config = dict(
    positions='rope',
    rope_fraction=0.75,
    attn_scale=0.125,
    batch_tokens=131072,
    max_seq_len=2048,
    max_steps=8416,
    dataset='wikipedia_en',
)
MLP neurons of a small language model. Each row is named by its layer, matrix (gate and up: input weights; down: output weights) and neuron, and shows model dimensions 64-255. Each number is 128 + 24 x the weight over its row's rms, rounded and kept within 0 to 255. Numbers have three digits each. A neuron's up and down rows have the sign that makes its largest values positive.
After each neuron's rows, "fires in" lists the words (lower case) most often at its 100 highest values on Wikipedia text that the model never trained on.

L12.gate839:121102119165139137136138146125171140125166137113141106170117106115140154128121142115119136100118125072079089104149137116164144129134095116180127128171137113125080131170115116144106114112169127160103109125132135133114121124133100166184110118107126120126113085124147152152126109089097117121128105133114118140105083144107139128123163127103098127079152091105113147123118137143139121097093127119099160145146136116164144098161143105112163104144165175099139155126142074120148133111125109152140140093151118189155151161143137061080095123119140121086127135083106146119123124119136141169
L12.up839:119095102138070123087150124103111105089116084103134140101096163116145133143140117100163147138107123103110106097080133160169123135125141121141151187164140122097103126126066167076120125118141100109136136123147134127102135149107112152140115180140080136113146099132138146105099118177121122122150136102112141136121097127090085125111099149122123109093136114089106109126115105124115144141101165139146133137101133116147136118134134149161134171159160140090145156161109098070084129128103097145101112122124121128153139120114132152148098112126128113149160142127126074142092145182145125098
L12.down839:122116130131085088081087087132154111127097144108138123116131111135147142119148088149114158118114115101118152173090153124133106123135126135180078146134125095146132151117097150119132086160106146129126073124095100112109121145109091108151114137135101136154117117061136101190097178128122164151123121098167139118107161109115162110138105149139118109076113081075089136147104098135093140123120101131157091155133127154163132115110141177131124148122112146152168145161123135099151101113122081121109121122175128137119084088085144195149083143153186159164132132145121111116121107112117100112
fires in: "was", "been", "were", "came", "is", "became"

L11.gate438:121113110115139137066123119119147145103097148143094101129082141086103153157118158185141144119166134136149121133097115178122133112206094121085133136116143177146140098103127119129139125117137126145150090150139144149162149137144136148116117110152120149127118118116163167113096104102120136190116146136103130160166118101102140131125153084156126109086152110122142132100150137114133103131107130183156140124177118117117156075133135136109161120146096099132160085125153110138123126155157138164093077137156120144096113139131113112161108113115099146077115187107109115090094121085128151153
L11.up438:108099084137162115090088118138173122139077130105122129128116147162152088107172110119106120112118132094127130108122120123153106068150139144153145143153118144108161149169141123127098143139131118124133156139117174108159154143177134140116119111160115126164094130103175128104102139111129128159103144110180108136122132115086130134149142115119077059138135145071096144164120146100083144109120139141171102102126116108139140111121089132104123154117133103090176099138125076097120146150097128154110089127114129170155129152132132118118119085176127088145159134120107130104134097080140131134
L11.down438:141114127123148119088135140141168132066078122160169101119114112110120105106132095165109119123127144128151141131130105131151110124135159146091111146114103123142160100064145122162115114114132116105143170089110083148119139112143147140139139123097073095156125135147132138136147164125130138172088122131115122139175126107141165101121120141135117130103147119146148110121118158069091099138150108128170171148121172134131136132093117172115138110172114155117115145096126112096164124130059122172115146110121146185114151147151108144133104165114096103106142150133111172123104101090094136161
fires in: "was", "were", "began", "been", "built"

L13.gate780:100138082099125121144091118086123116158136134140165137126152131128153103142160144119126168143147143156172105118115144102090151116147138119108153149133163168127161161098114140136128122146105126128057140143121133133174121097115114115134129158130108111141134116144136151145103118135169136077100089094097109117081102097150085149120152110112146064106121107158127118111116115130097097111111122080156176140129116146109135128140138170125120138123168141127122109102089135162107120139164136086147162156147121108099129131106137128141093152145143149120172085101152093135148110152134086097
L13.up780:150143085126117144110150126119150136084133090156165154122135146082100158090110143098186107152143094149121137087099115136099156109107172085094109137100134144154110136158114121144157121133131141124127115145141114085130102124135129139163117122119156178184146126152126149125143145120116119155120138114126146112152142109111088115146107086099148138140154102169144149119131148160102191188113167101134113133094138110113151112071124124114140150177140105146117119103168116096150101123129109116141142113164123109115131132108173159104139127161129113101111142114151126152130148127073102111
L13.down780:144143155134092133118120158126114153078088153137137160138127165124175118128104125129146173118141153122162119166123133156154169139151159115138175117153148122140168137153148147105135109111130111144149149147158151113107062136137097106082143150136142108150147140140127138126166113126144141169138117098112167104129153123165117131126122116163132161121114154126140135118158131093144120112153125145147153112104122115095120165152128130152096148094142108151137139115135107145142140140156106172133145135097129158150108099128147124123115156152125109151106135105128140087115110143130191113
fires in: "in", "on", "the", "of"

L11.gate603:129132110152111142157119175140113115137126151129144114113102122120122142134116175084142144120134098127126141161152119150154097148109133120156137176115082150119107160128148107148068100094127098158146142141105178115130125102155098061139133113136076113152117098161138137125117136119167168145105145118119151144113131157101090147142167123128136121124132128124084134194145128127114077132127134142144120126141122115126114080101069142121136080162134103132147138147137105149086087133115143169062162143148133119151147104136185159118121109139143061130101144111118109121140087095130159105
L11.up603:117088173135101128151137122093106113134127141132113118112172138119167090190148144110087168139073131155176127131127146105131107171118143096127126132132101126130109156110144126148122161124162139150115103129097145054144139146115102105144151135123071097100139137143102164128150109156141191150113149139101126161106128125129084169118144099125122102127092155109135142161127136076138101103149124171097149098167171126087124129122120132118102115161147092135137082112137131107089155126121170167116147159120131145172153130130134150121086152114121082104145117145102100120148128130117130157
L11.down603:133145117154151124112146119157128116128113170143119140117113132131130156074103139144131095115112130141121124121168138110142114103091168096129127121080103133088185140117102177123089141110133190145087180105130171113099146150153113119162206084121119128119149160157163167140162162132119141113072128122145117107106087110140128124110134114175170095141116145145144127174147086113132117103174132119128131142161154166144139151109140116097145114106093152125166110130168131102103087137139136138112106105141141126120103123152133110117089087126136114146153169092109109149116084171133143092
fires in: "they", "that", "both", "two", "which", "and"

L12.gate166:131151120149050162166123122128144142107113142190124129134089116148122143139130127108110103126107103161161148119129138146169131155160153120128055150135156165086119136124158147124116122168100160117140151140110115096111160124117099128130131146118154093149098150119097165104132137078146112131116139112131133151136136124152132139129119126106149093101079155110130135148118076159121120113132134133168122115144141105130105187096097141141131143073192146131125133106139128164143118101145175119140126189099121159112177123159127087145103110105178146116145135173143141139079184153116097126
L12.up166:133110089078132129143102111159150182129136125113132166113166116148144143160155132136116107129136111131094147099112096183105165114157143083126108127164136180134155091148105122124164150075151146109107160146134100161166112099090141143162108146132135107119147116155101183155090090100129170124155132084098151120153098096110129114154075129124130112124130111133133159140139121162121110162167127114136116145096157112121173150147129136139127137113140095107115085098124157060112125116112122148137184092138147067108120128109175113095126114131166143153097127169128126101098124129138100110
L12.down166:136158168125100130094147095077143116136109124145139151134142095086138117127097175168134138136113118126169104180146178116143146143114139148103148122119148109142112101145110091111113175145114095127167098114141158108131108132125100155137135106062109106061114183101109109053123124183090112127140118114122095109125151140176156141089094098136131153120118142135124095186115191107100122114101124124103130116148141129139106160106155098113118130109076114106109108113126083127136150120159178118122132126112134134122117149128131083141095081142088164093137105105098155131124128110092169089
fires in: "in", "on", "the", "of", "by"

L12.gate1133:110151157121111138158137108093168112131139131121117138119154098115110144119121165115141064144102130162124170125081135144187171150158165145146130095129128134133150069115138124162151168106167166140136098122137075131125130122126138125128137135110135099140138132089113118135129114145105129137107139118092117137089129133092146190127123134121110135143123107115097133139123159100165077139141097122099061204144111091081119146132107135126130106174153108111123112125122109148103127137165139096111076172142120150130121138148153134120105150138114092118163090131141154111102108108074098134
L12.up1133:145133124126106127145125112173129113113112067168108134144146131111136119111101112107110153110124143157144092132126104107121126155151140140119103111118131143107126113127167138152127095102126161104074131118119123143110109127109081129098116144082147143090095154124128104149126104135127095142134066123083125111076104172137101162122143122124125147178141152088138142156109160118129106110087174115133122203114096105160089155135177150123167090128158112133148091131104108108102129092108138135150150195140139135149159120114117125111143095112124136130163110102127113144140177145131085140
L12.down1133:102105136155119114135157065095116123170118127165161125126105138093095176132145125099122122118119117108099095153162121151150152118133094123131106155151133101146128100097150141121106117169077162137158146159144123056102149132147116129186151130127157119123099137121134104142131187154162123115117147135135163077132118123114147157140135097135132115147119157068161142098134146122116119111147165124116142148125163133132154160128108131108150133138106130103194140109107141104105128088117114120161109152128142145112102115113136142173094130168119134182122119122147162150147074099156143137
fires in: "that", "each", "this", "a", "any", "terms"

L13.gate344:086121121107158116115102116158140141133101146144118163096082156140156092154123090138097136111164103144153134095119150165121133084106103149101092106152134133125118145113136090121112151091128108148116132156173141065114143088109116169100126122127116143151139134128141147155135129137114155116089116104093118156132154128153090134111140125107103117138112156116097127128092125128144136144120086161158105135167156090148129124135174142119099110169149110113163109133068120110124155132108107101162138107078128119151106124112091125186091125146101140074152190096088127111082150086153114128
L13.up344:103116117164177151107106121127105107143136119133119109095130133121152135105137120140139103139107128080127151087157149110093137087170167123086092133111099152092142127104157160151153099125144096127130092133129139160129164141123135129118115115128145153194114082101184129160157130132133121117120167110156107132125170149125144115111139160126118154122124127149133118102140153149101111086125119121124168163117133091114126124139147120112099137144121092111126141126130101113114137120126172126140109156155146127119114172123098149165113115127128109185146161112118217126110129076090119120
L13.down344:093167163149168140079117108118132140115095068112156117064111138154139113109148116091159125134123148091147115072132143127146121072112132123117111122119108122167094083107136138159135117133143074094142148111121111116123146117128165112152141147117127166178147143153134130111175136152132115124155142154139124140147108115122163072107130160114120152099119124146100120082139109174139083135160104134145110121124145108135162139153152122164152112170115140117120093149109116118135111144108143130099131141150137176158167108138110158082096142137132135080142154151117143132130154071105088123
fires in: "was", "been", "had", "first", "initially"

L11.gate547:118155183121141107159123152134076122102145115133116099156147120132124135152106140120092127126127100151141133152113102145175145078127138128130103155114080110106152135146134122117110157141137134146095098134100165100145127122124117105123166185106115152106135136136147121159097165171106169129097107127143105118131128122123122145137122126095103144152142130114137122112125146151139133115131131138117089136155113124133144124104116130097126135139130150125126133129123104135145101151101161113135139181114128088170110086147119150075119116109098120114141150106132123151148124139104130146
L11.up547:131126150129149134142094096157108130146081122138102099128156118124135157094173077159137164111144094158081071119151128141137130126123131100164150135153182113142119102161147142130124156181173119154154128129119148163125122145125162116130152147153128151096103147156134111100119102146087101135106184129148131142134131152169126110153141126131138121134080111166128096087113099145089106143134129119094068129177137128162108120145120146135152147129113128106171103129183140100160147099146131153164143143100170138147134131134116159118165164101129128125123177086130138154151137148121133098
L11.down547:110106145136131129119104084109149154090085106146130157134156119107125141145161070105117114182134119134111113115103152117112118162133164091115082139120189117141100134115123136118107135133138133145134098092142139123120138125196117139103116126110163122144118073075119151132137120132167109113154128111080108135109130156091072120105159124076139120150088109072147150165111116111097132140119138137112109102152168085144110148135144096114117118144082141090123148126129176113111080133140164155115116082113135091120125089109138128126127151125090113122161107105147132145116197126102116147
fires in: "and", "to", "with"

L11.gate1061:128117133167112123196142121116132180129134175141124106120118123104148127151130082107118103117141116127139158137129098089152121120141132100123143123121159151103139144132107134149134149136150118182082086139082142127136125125144125094088102132131140159172097137132140135136152115118124116117104139084094108143152109198142155185113097146097084133118158122096134149134117117139108126092105115101147087089105146148097157108113187156140118153126149159124166168147124125138125133143116148137157122173147159102160113097173146135137111097177113127174124142058108111156140102099149151141
L11.up1061:144099172083110138115144165121135127135116195119130109123111139117169060115126147113122122116108124137154127122124134123075116134167113126118118158172128109129176122077121130175143125139179133112117110130163180124133152139171137098126128146118120132123102122132091121103133147092123123133127164096116185143172131150086088087128123131111140169113128127113127147140130134136122139146122178091099080140112118133127110125151097178113184085135153115178144110121125120130128154093100147126126136188130134149136167109116111109157150122106176124107163142162143109112117145145168142119
L11.down1061:154088139131124096141164087111127131124124108134118147108121115130106091152115146163127173122159118144114114132126134187123163098108100101118110133124112162167092139144101155088083128120118167138154109140100172117095089102099096100170119123166138103068099147144116147087113162160121134108154105158136108102126149118152101132170135076152174089120134151119108107159137104104106140144123102154156151134183122158143107119141149148101145137180106129106110111146128110160124109113139085159146123105113121123125104119132118105144088136113104135154121159132153102159129107136104141106
fires in: "and", "were"

L12.gate412:124115121107139119118146131144142118162123121160117110115085110130139195130124088106119087120134157152105102113126108120099136149150137131131106098178130145107125121083072133136079138101110143166137089125128146109143154100112119142146121091130142133144100111099160102147132105145134158129143109144155127115094141120106161150175088149095121127150113145143148132105139153120123134115136113123150103146120137107091092128149131131111141125075124113159122125141154091158120142140126133097140119144130126141142121106135114119145117125116087132154176093119130102094104108104125130150
L12.up412:127124134118141124067111126166100131118118160117088178121107137151127109092107104095101112121131129140172093104114118156095179081126149142147131167135111128108115131132101124106093156158146147133109109125087164134183157134133100126155127122115102136198116145130145121135118119159108094116113105101126119103105126167163111103108152137134126157107158121127108167148156128100147144136105134137122136128102095099087138129145139134120111093125157121136116157119180123159136139135106092119136093147143160130113133125145139160155100133117107124115150145085166143121086109122119143124
L12.down412:140100140141139139104124120124132127140145148097173142116121103138161108125160093114136111133118157120112099096139153130151096142087114128139124117162113140169104113128142156130104109092119106159149109118095110124163129126109129107080161100092078165154136121147139135149169105137120110162137142140125133133104145148131180068118116069124121108121109196115153103094116156139105157121119126138140135133163151110119131137107147133108115128122146121139117102151083153179149144148110162104147106130147112131099135107138122154155084134134167123129138143186126135150136161132122138149
fires in: "was", "is", "being", "are", "were", "be"

L11.gate717:134144098125121130169124115143138083137094152151090116150181146170135140119115125092115137125110181143122073090119115148110136090092098149156096141087106141137125105140129147107139116157152103135136164145091144091138141096160098141108147108123165091118104170134097133129157149080190124075105147101149098120183169093129098107138158104129120169156109093129167172114121153086122136121147126119111138135127138110110131126161138125131100113130119122106159105156114144158099135127116126122137123153115090171124098111131128146148191158116123089176144153112159124068128074112083140117
L11.up717:140144152138123178164148134110101095149152140111147106125119082100128118093142180105169158178118123124129152155078129106133160119113134188106105119116136153152125132125132118136138121164153128187134118095122118125145107170125110159143104141110180175091133117132147135130112132116164116111165158139116122135158165136162096123121161136157102101072122112139127137113065128117163127125095100164094169108142146116094118125119098147135145134123166102165122118111132078143128158107111122144109121142091117157168141139101137145138074143116147138144139127149173077143123125115134110145
L11.down717:185102120124125124132112155114118143141072122112128133175153106118113149134185137126148136126148148144145132196109128111118146127143134101149152120163173116141148110126135102109147157102097143136152143124142123192098105107124139167097123166090105157119135109170126122130090135147131111076139119173100137120114162103120159139099159112090121120115110151077114158096144138167128158114118153114117099151115115132099131150124126155138120087138107116111133097158106085099174174118078166120106152134091168106144146078126132108158070167119156164141146134113163137149185146131119092123
fires in: "and", "or", "than", "pld"

L7.gate406:173088104116113173107126084147167126143124164133108159086149117144129128151138128092135116150137105118150130106167103167127135108137174146150144143168165144112155123147121115134128135149114097142124130112143138112124147130089094149083174149125101139150143143097167158120133117117149135061127112090168130093133136111092106121147132109134155081124128144132137129116146107157156150115140087084126105145126100159122146114163095173114091166114154157138142113125150168108085134158136157173132127091162128093138155129107134164112127160146143096116099121127098143115158133130175087120
L7.up406:140121068095114138092156105109103143086148158116117088094160153155127135158082124095120110135124152154141127078095114115125111138114130115145145113111121117109161131083087133148117105118125121169103124126141129143198118136161115093173122129116116098105183147080108130175147070161144115090108083109112134124110150085102109136102086104134161163122098176113146143097120122116110129139123125122130118084121120121105138099116100179119129105109113130128131117091190104058101091142146138127132117134132125136133163152120155150126134146120137175157149121154140113120175117096114090088
L7.down406:158094138139120157104144116123096060111120150139153125136126124144095183137114127083168136153113167132147149126136112133136089120120147126132153118111107145113119103136128126085128162110157122180166142122152145134116121129122165127129123183137097125157173123123146106123173105143132128140169125166138139075112146096115128105152090111119130123127084156139137166117115147158122129147153121114112134109104112124110118124158113097154146147108062123111121090108114149123148133165126108136134140089165131133166143144139146102123121094107115145136146170072117152145140146124141104138
fires in: "main", "in", "to", "of", "by"

L11.gate275:119136125130129127127113147116107147116108166098106141121146162138132118128116140099129129160109129106111136150128115132147130165153113113144128147136115152108119113095178153150183076064170146138129108140124137151130115135125143117146147146143052152115135115158094169121132107104149151095050092083082099125160136092165155119135106103101122150131110075128125139162155124140144145124120171170138185121084125126127096157122142113170136122103184156114077109130089060134134127131082117104085114128125143160165105121091185127095136123167166074129120092090143089129127147106136125145
L11.up275:161153089124104131146109116142160139113141126155136146139137117089120149135167195200117106129152157139140108167155162110116135126115132119146126130097151119123167137109125097092140143153112150144111121127102092109158105134146129109183127137176102135188139168135108137115105156146126104169139104098142172106136153082146103197120120081121174145137152145078107151127117074164135168127095107157103114164119117165095116100145110128123114173122114082130076120167174133126130142138123130189174143156140104073118119123126126094102119108094117158090131126116148110132117148119139130154
L11.down275:162126135115131121134097133166147127135130120121141129131101123091144122114056131129185170170108145109162146158120153137094112139116134141154114149140120148111157122143088125119157132127135112106149133171112167137148109150124129106128159110119144163193160171147118145129121140123135185141137104134135138151087129150130153125151106131149091163143123161148145093138158114113128175080109133092117116152124169081159153172159131136126126126119126168133089121094113130106102152171087135132142150148096170128122121096122144135137083127125095137131111137108138119134111137134133137138
fires in: "in", "of", "on", "to", "for"

L12.gate990:086074141103085086126144121182199142177143122137146092167128114134133108157161116112147132150150154107144146136102104139121130154131156102170129158181115135145144170151086187146107086115117098146102142105105143134146163098150120130095119109118113086113130132151093119124173121108135137164113117079119149104128126154126130102146165091118120120138187086115129132100124191112147127090134112124120135111128121132092159125127106100110150113140112152164092097134135152179150120104104131127105093147178114126144127155117185138127119110112053158103092115137107109110117117106126145141
L12.up990:129161147156112128128119174135167127107097145096133111165121114093138123120121068112113136148141148116145132173110116143130154115114152104143150113188144112154133150155093130169116163088146131170143127109137126149152146116109142091100093157132171108126093149159127115167122178158129134141120115105124160138110154121131099141090117087115093127135129137120110124133113123170101115125150141152135106125121121073093160102123080108109117152143153107171121103134110159141143177084136131106134138153158121182092111130131168129155142167135169147145145090169101108143083165141196158150
L12.down990:092122167123148117138152089138095157146127105116095147137161117119104150119140146120111109127107110130167149144117143126102095135096117117082112143197089110110145114145133114114122118106134105124105083124102088146143144134117122132175120130130132125183146146116156106122163165099110139118137107094156121137172104129114119141098095108144151126124156156140128102154141149132191086106073097158130085101164112145113130138113151151090145167110139140143103155127151107109142117132097101160159133151138135101101148114121106107102115114162144146135103117142128112135149122149144141150
fires in: "was", "a", "an", "were", "with"

L13.gate643:108141141121115117105162094156121126133135088116130126158139127171147135152168112139139124158128215129141126111152079135127142114176123124130154119104108129128149124117160139120101121084112136149087091113126117140137160138104134181140080145097126115146145076138155117141121151180111108162127118123140119115137092124182162094161125167110099140135131130101138130142097134124108156100161110141138089112113154100102124136148128120112058152122132165160158158124096130145157143128120129117139165147101120151171132135120133147141107107131157131125149131095137106102160128087110130107
L13.up643:121150123113123144090102083132135096125103113149097126180129139100117123126144120106112146121147148143168127119158120121141123133163138129146108178142104135111147157138117126146132168120125141091120126158157139162102165142111152121171138136130121097147134135112117141157120168124117140138157161092175144135136160141143184154099141144106105163114150080103115142095122137117110141079072144102119113099097095107094124115141116138119124152112117139113121152131145148161101109126142130140139100147124128141130104105066173159140200099056128173156125141130125154100101140090074134116
L13.down643:173123100132110131123135145098136087124099071130131135154117134162117161147149120155158148152119186103096113103124175121135105129171116103125152117168112160159150093110122136162110130126138127100138107122133129168118138144092152115167086135146116111159127147134150179125139121127121130154116134163123130111161121137138186144116107117189116138084113142095111131123142114106147142101148090161139123136107115149146097110096115150121148147150129141130098107146101121148139115137129114150095090151118152182130116155113102166133129127117141126134117150150121118124105111130116180133
fires in: "was", "were", "be", "being"

L12.gate919:125126126126107095109141161147151169127090129113128142138100163138130147104084132073159098152168120151125107127111114109155106097092130147184096123140103098107104192150127114145146131097124142147062116155090155129108171144123136121142096113072096121107139102091124174113108116120146099151123119142107160123136118100154110109152103183104107164132173129073145119133151131144134104108140114106156126146112120138183149125081140107133126156142148180103124130146127127149151142141163137143146081131144148125110127089105162128123131168141098134145091151086137156158121098139137116090
L12.up919:134169106107141134119099167143136147117147143147131134085127134156173109086105147099130123156126181165151133120108142065122086134132124166125119121121152133129129123109107192125137099100111130111091112122148123098099161181131115104102158162141115159108129089115119141092159137088135156114091127151148170158148129111145096125156148171153111135173154119101151165155123163139127097129136130098173110120084157108187132168098120151119118126105111143170122110168115137111195121079122099127129141080137161143154146157106142123114147104106115132158083151125089131112126082151136115097
L12.down919:103138138096130115076117153162184144133136129148164120110137148123126161111150117103135190172085101125154104153104119183119121141147111101127129152145121109157160107124147110131129125124091142125171115121139141122095166173109134140118117166111116184147121108133131143131103139184123156127112108136152105151156136100137139159130149133130144166094145176138121141111087119105111142133136156122133125161123166159158146115117146151181190157107169126107101161110125145095133152088138136145121107109151146129109106125156138160115097122144104143133166139155143119097089141143114179171
fires in: "the", "its", "their", "his", "s", "by"

L13.gate971:126106124111081124117099129094147119137139110133101111146106104122107138138123164103141130166151121114175120120076110088153161133134133156121152140166157074117126120112101182149119094138097156150138144138096114167139142115160098104087107111135134141096128107147119146141146141134080170125108184114103082152155155131140114136114111121139088130095133120207082149126137124100132173148112071140111146187087115127116131116098098146144117134084173116155110183136112137117124136151129147077088119122177176123141123123151163136137128123157172114167130106150117098131137133154130131109
L13.up971:102094174123151118166141119129147101123117147109161115170132126147097124180094075122098106175151171117141164135092128123124117102147122114140104123195072109140130115149113111113167136151136159140123122104133129115093120070162092119101135126118135110107111113136107115123157118125099189082159153109117136118175142107115182100075113130165135143130126116156119150154130131107128180089146116151125105124134142166133121114115158118131123098118126110170088155175162127145128128142111130092108161111126115133101130122128133115130127134142133133150149119126097122093088160164113081096
L13.down971:127113102107118113104118130159071107143137151134143106097142131150128149089073149106155128098106132121107121144138072120105148081109169123075113147132151116152132131097160103122133096164155120100080106112145109144120149101121140144126081121104151146155085146111116088109169133142144114132098104139116115152111127118160088136147095113122061090143130131116150169089132136159109097141153132129106140109109134161103074138133139139144113090123121161135141096150150108094112125087147085151084137169135129146081148124095105133132084157142098145118106132111106133104127178137076110110
fires in: "a", "as", "and", "was", "an"

L11.gate96:136165086121117136131117158112144159123151126133123124103111131118131122169099113126086092159104115120103142116119122120180145125122150144161126132085104079140154125117134163111124130134142137116138125080147129159157132140108115106124081136128173128157171137152100149119142152096129109132096144115069108148132108121110176125104149136131133138134128118077108126145158137148135128101125125136139114143106130101180117094130114135151120155140122143134175114162113120142135124074129081155186187138153129116119123144145093157137163131148092111137106096134146106099130126094110105117
L11.up96:097110152118155117114145121126079130129107122118127126142129109141142112119128172143092083130159076130105114114134130103102071112119090113150107168125141100078104139147100138148142111118098165094144118130130120121094160129174117112088161156126146129128121106136063124134137116123110130150133094158124096139079121132157165166132092121100130101093117128119115144144142196115095151119130118141150124110120117096140089105128111152148129124154148154078106114140135126140116098102071137120133131121102109118140170108148059171138157113141140138102152120105134125110113148171148173156
L11.down96:108175114100148150140121160114154102135129150113111152136091146140110140111116182106188115097161109084170135127134119121148117119110112145096136178145179140152126141111082130137133080146142138131150110141161139100130134120155166120084160137082161151103103093135115093104156104095113099101128136126100141126137104132119146126135107119119104133136106103127112132133107138111141109131109162128118107123137126190111085126145105148159141096104176149145133132102128135134133157149108140130093096174119107152151126109093138127109092124132113127136130100119188124124161096127130100164
fires in: "i", "wyo"

L13.gate136:112143149122141107171116084088126137125116150136127121162122112110111121124104129135105168142171146156106159146152130101095153111080118147140121087145144112161163100084142105160097121107133104199119167121128112099111154139133153124120106095128128128116118107164112121142147160093132117154123187116116136158142132122112163111099142093109092148121130120099144116105172135094095135126119118169105155168120139100155139131117144069165095117108156101097124140126110139172137156165174166155124127089113118128139142142084071144134113125114077158157135187139121126085114093087106106165
L13.up136:083124169116129144109127164136121137150143158109155157124124104103096139144163153103122130149153168140140167163106134114123144148167081144209144129138140076080132086094113114131156142115155125150158152137101150115146138131107125149105155134133133096101115145100142134137141146107104124105175118154122086186106142084128108099120122155147119147157122112101118155076169128111123172137139113131150116104118138135135123142106120102149105165142128136149120109124102155157140129145125137158111150108140113144125125097110126166181126122135123110189099151163094109135138114131100109078
L13.down136:103076139143160168131100152146125164114117141157120202113127137129061136140138118169124177123088133069129166118139088160123135152132123119122149146130116118093156152129167163126115124165092125110137109143137126143138108133166103122115086134136109131216115123158168137143115140124120129154148122123114096081173130131107138113127147128134128114108095086080098125134088179138128111134136161146078119178171205136102088134174102173130136087143101150152097094122103127121134177121151127140095120113113122121147129145119093134126179159116121148107149124104109140155100125121105143142
fires in: "and", "was", "is", "as", "or", "called"

L12.gate1037:126163125118133167111152135116132138090166141120137116133127090129143154122140131108099146112156105184154088131155120076144133134110099154119156070092151152144186107152138117151145127131140141137124138141121123145127139149117144140122118187150107146173146085174122130103151109149105157153116139123132134145135109091144089142155132147147119115148094134137142149133135178175104071101162154103125122106125123151161153097144145137157138083123110114123123121122104083132096122139150118147106162136143113127109111123129116154118106107131150100121140068151146128168098187115141120143
L12.up1037:131125108146168186114138079115113150156162116161139112114140142165112139120172141139142089160114089166134110097164145140092134132108147137128156163114132122159156124163117110166087128156096095118123095166133163154182118141127150138169105128090134111116102139134112136105123163144147141113121125138111104110180116108124139150158107148125119132154156141152174095089148102111138101133194129124136143100160112138140140110134100125108092120131082157072126079152178113161126092144124148164092128123159118079113135185099137138135173106169154101111086114153163140164151155125145138126
L12.down1037:160147159148130160147114180166132099152128131118111128140143090098118096067129151149099121064099104126151120128123115167122108128135113136103146097097098167141149111138135140145165141140131112084120121176069077135132133107137136125138139145155124116102113111159131123118132133139146137152118107150117134153153154131179143168156095103111152129142124134127150176138150114195121077123137145143146091119115105141130118157084105113129132113124108175139139076091130092056116122113131124097133166156143160152123124121122123145099129129109142129167135135107105101096089142113135121150
fires in: "to", "on", "in", "with", "for", "from"

L12.gate1236:132092128120103115161151162138108130130133157113100160129123099125093118123109110207103099138163127130145130109144159166124101131147131120137090159176109156115137121182122138105151171140162117119156102113105139135151114150109104153133061161098127130096149119125159084143120101114140128137159126160110116106104160137138129144131111160146132161172086127117115130114132142133132121098114184091127121125147126130174139107150129134195110114087098168155112124178125136123135082115169087128098147141122124068126162140114132130133130134109124122132147123083095076126162143155146143118
L12.up1236:127098120112068151116168125173110138164120124125093099151186095143158157084120121124108137112148125196139112091156136110134141129103161111122147162135146127174150093078120127122103094116106133138106129115087091139130153102175082116125146147129136139141140139140104152084170127134116105114078087162127130119119114129167150134141114110186117108150135109149182119137124144112127179118108144143150132066098154128117121161090108131091114137101165125148098086144144121133165127162160103144190090118143149177152093128116110134132111131115120128141139120163100118128100100104132148118
L12.down1236:105125159120153141139149181134111141120154146140139145131105108096136111128107110111125148141128135089141145110124078194140127135156123124139116138208142123143125128139148174128117151132121086133153085141152065157102107157118103094124103162147111102076132100171120118165134115141147135157139086169134138151196130136122143093115136131117112124113113167145122117110136152142096116160135183127136122167136144184152144160132103143151169083100115149160090138123154179148126160159102144138088168109137160123141132100114108137144138150110131114133113139101099126111141149102135148149
fires in: "s", "his", "her", "their", "a", "its"

L12.gate999:146141146149124139116131137172126129108131095154111130078099179109131157124150127140140119065114140143109136144101175125145154127143114108095142110123168162130144117126165103157163156126112124137127086136137094095126081115148118135110131086079148108117158129112142128118129147084117139095142122181075142131094129159114096149155140135097141145115110107125136106132126119089169100099162152124121163104145136158121147162130132170128119104149136123102119181154116193156075091107108158145127135162150126146162133090113139175147131161110143112153152104129096097112085068125105114106
L12.up999:111153141118178136139103113077123123065123146165094124133124072086146139162148141119104140130155102136144135137167126113167135135085096173135145120134141159136120114118135121143142116136124151098102116145119089144099152149136118104067167165160096110100073152104097125128130158142155163149127115137119106112092108142091173128132083134096113128102117130114124135139137093085111134117120116096135141169183157133125132135141129137130095082101122114185125128149097137069100116141118147114113088154118109159129125147098091107167121165122172145145149099099131141148105104071102145157
L12.down999:101127116124142116097160119135128180062115126112138101093110113101179103166093108151158127160059091145138097125129161149170137139123140127126100167173135129162159128157156130145157112165144132079119135151099091101119112117107100104090134114130107175149089109157119152183130114133154153113111139136127127135068140139118131117158149133144139134088131094140147129136114145154114106118121156094116141160153172157136102096100097101115120168126152115166124112116139146096089185136120098182129147145112114118182114142110110108153122134147156104166131123102145118129115117092163137109
fires in: "a", "per", "each", "one", "third", "same"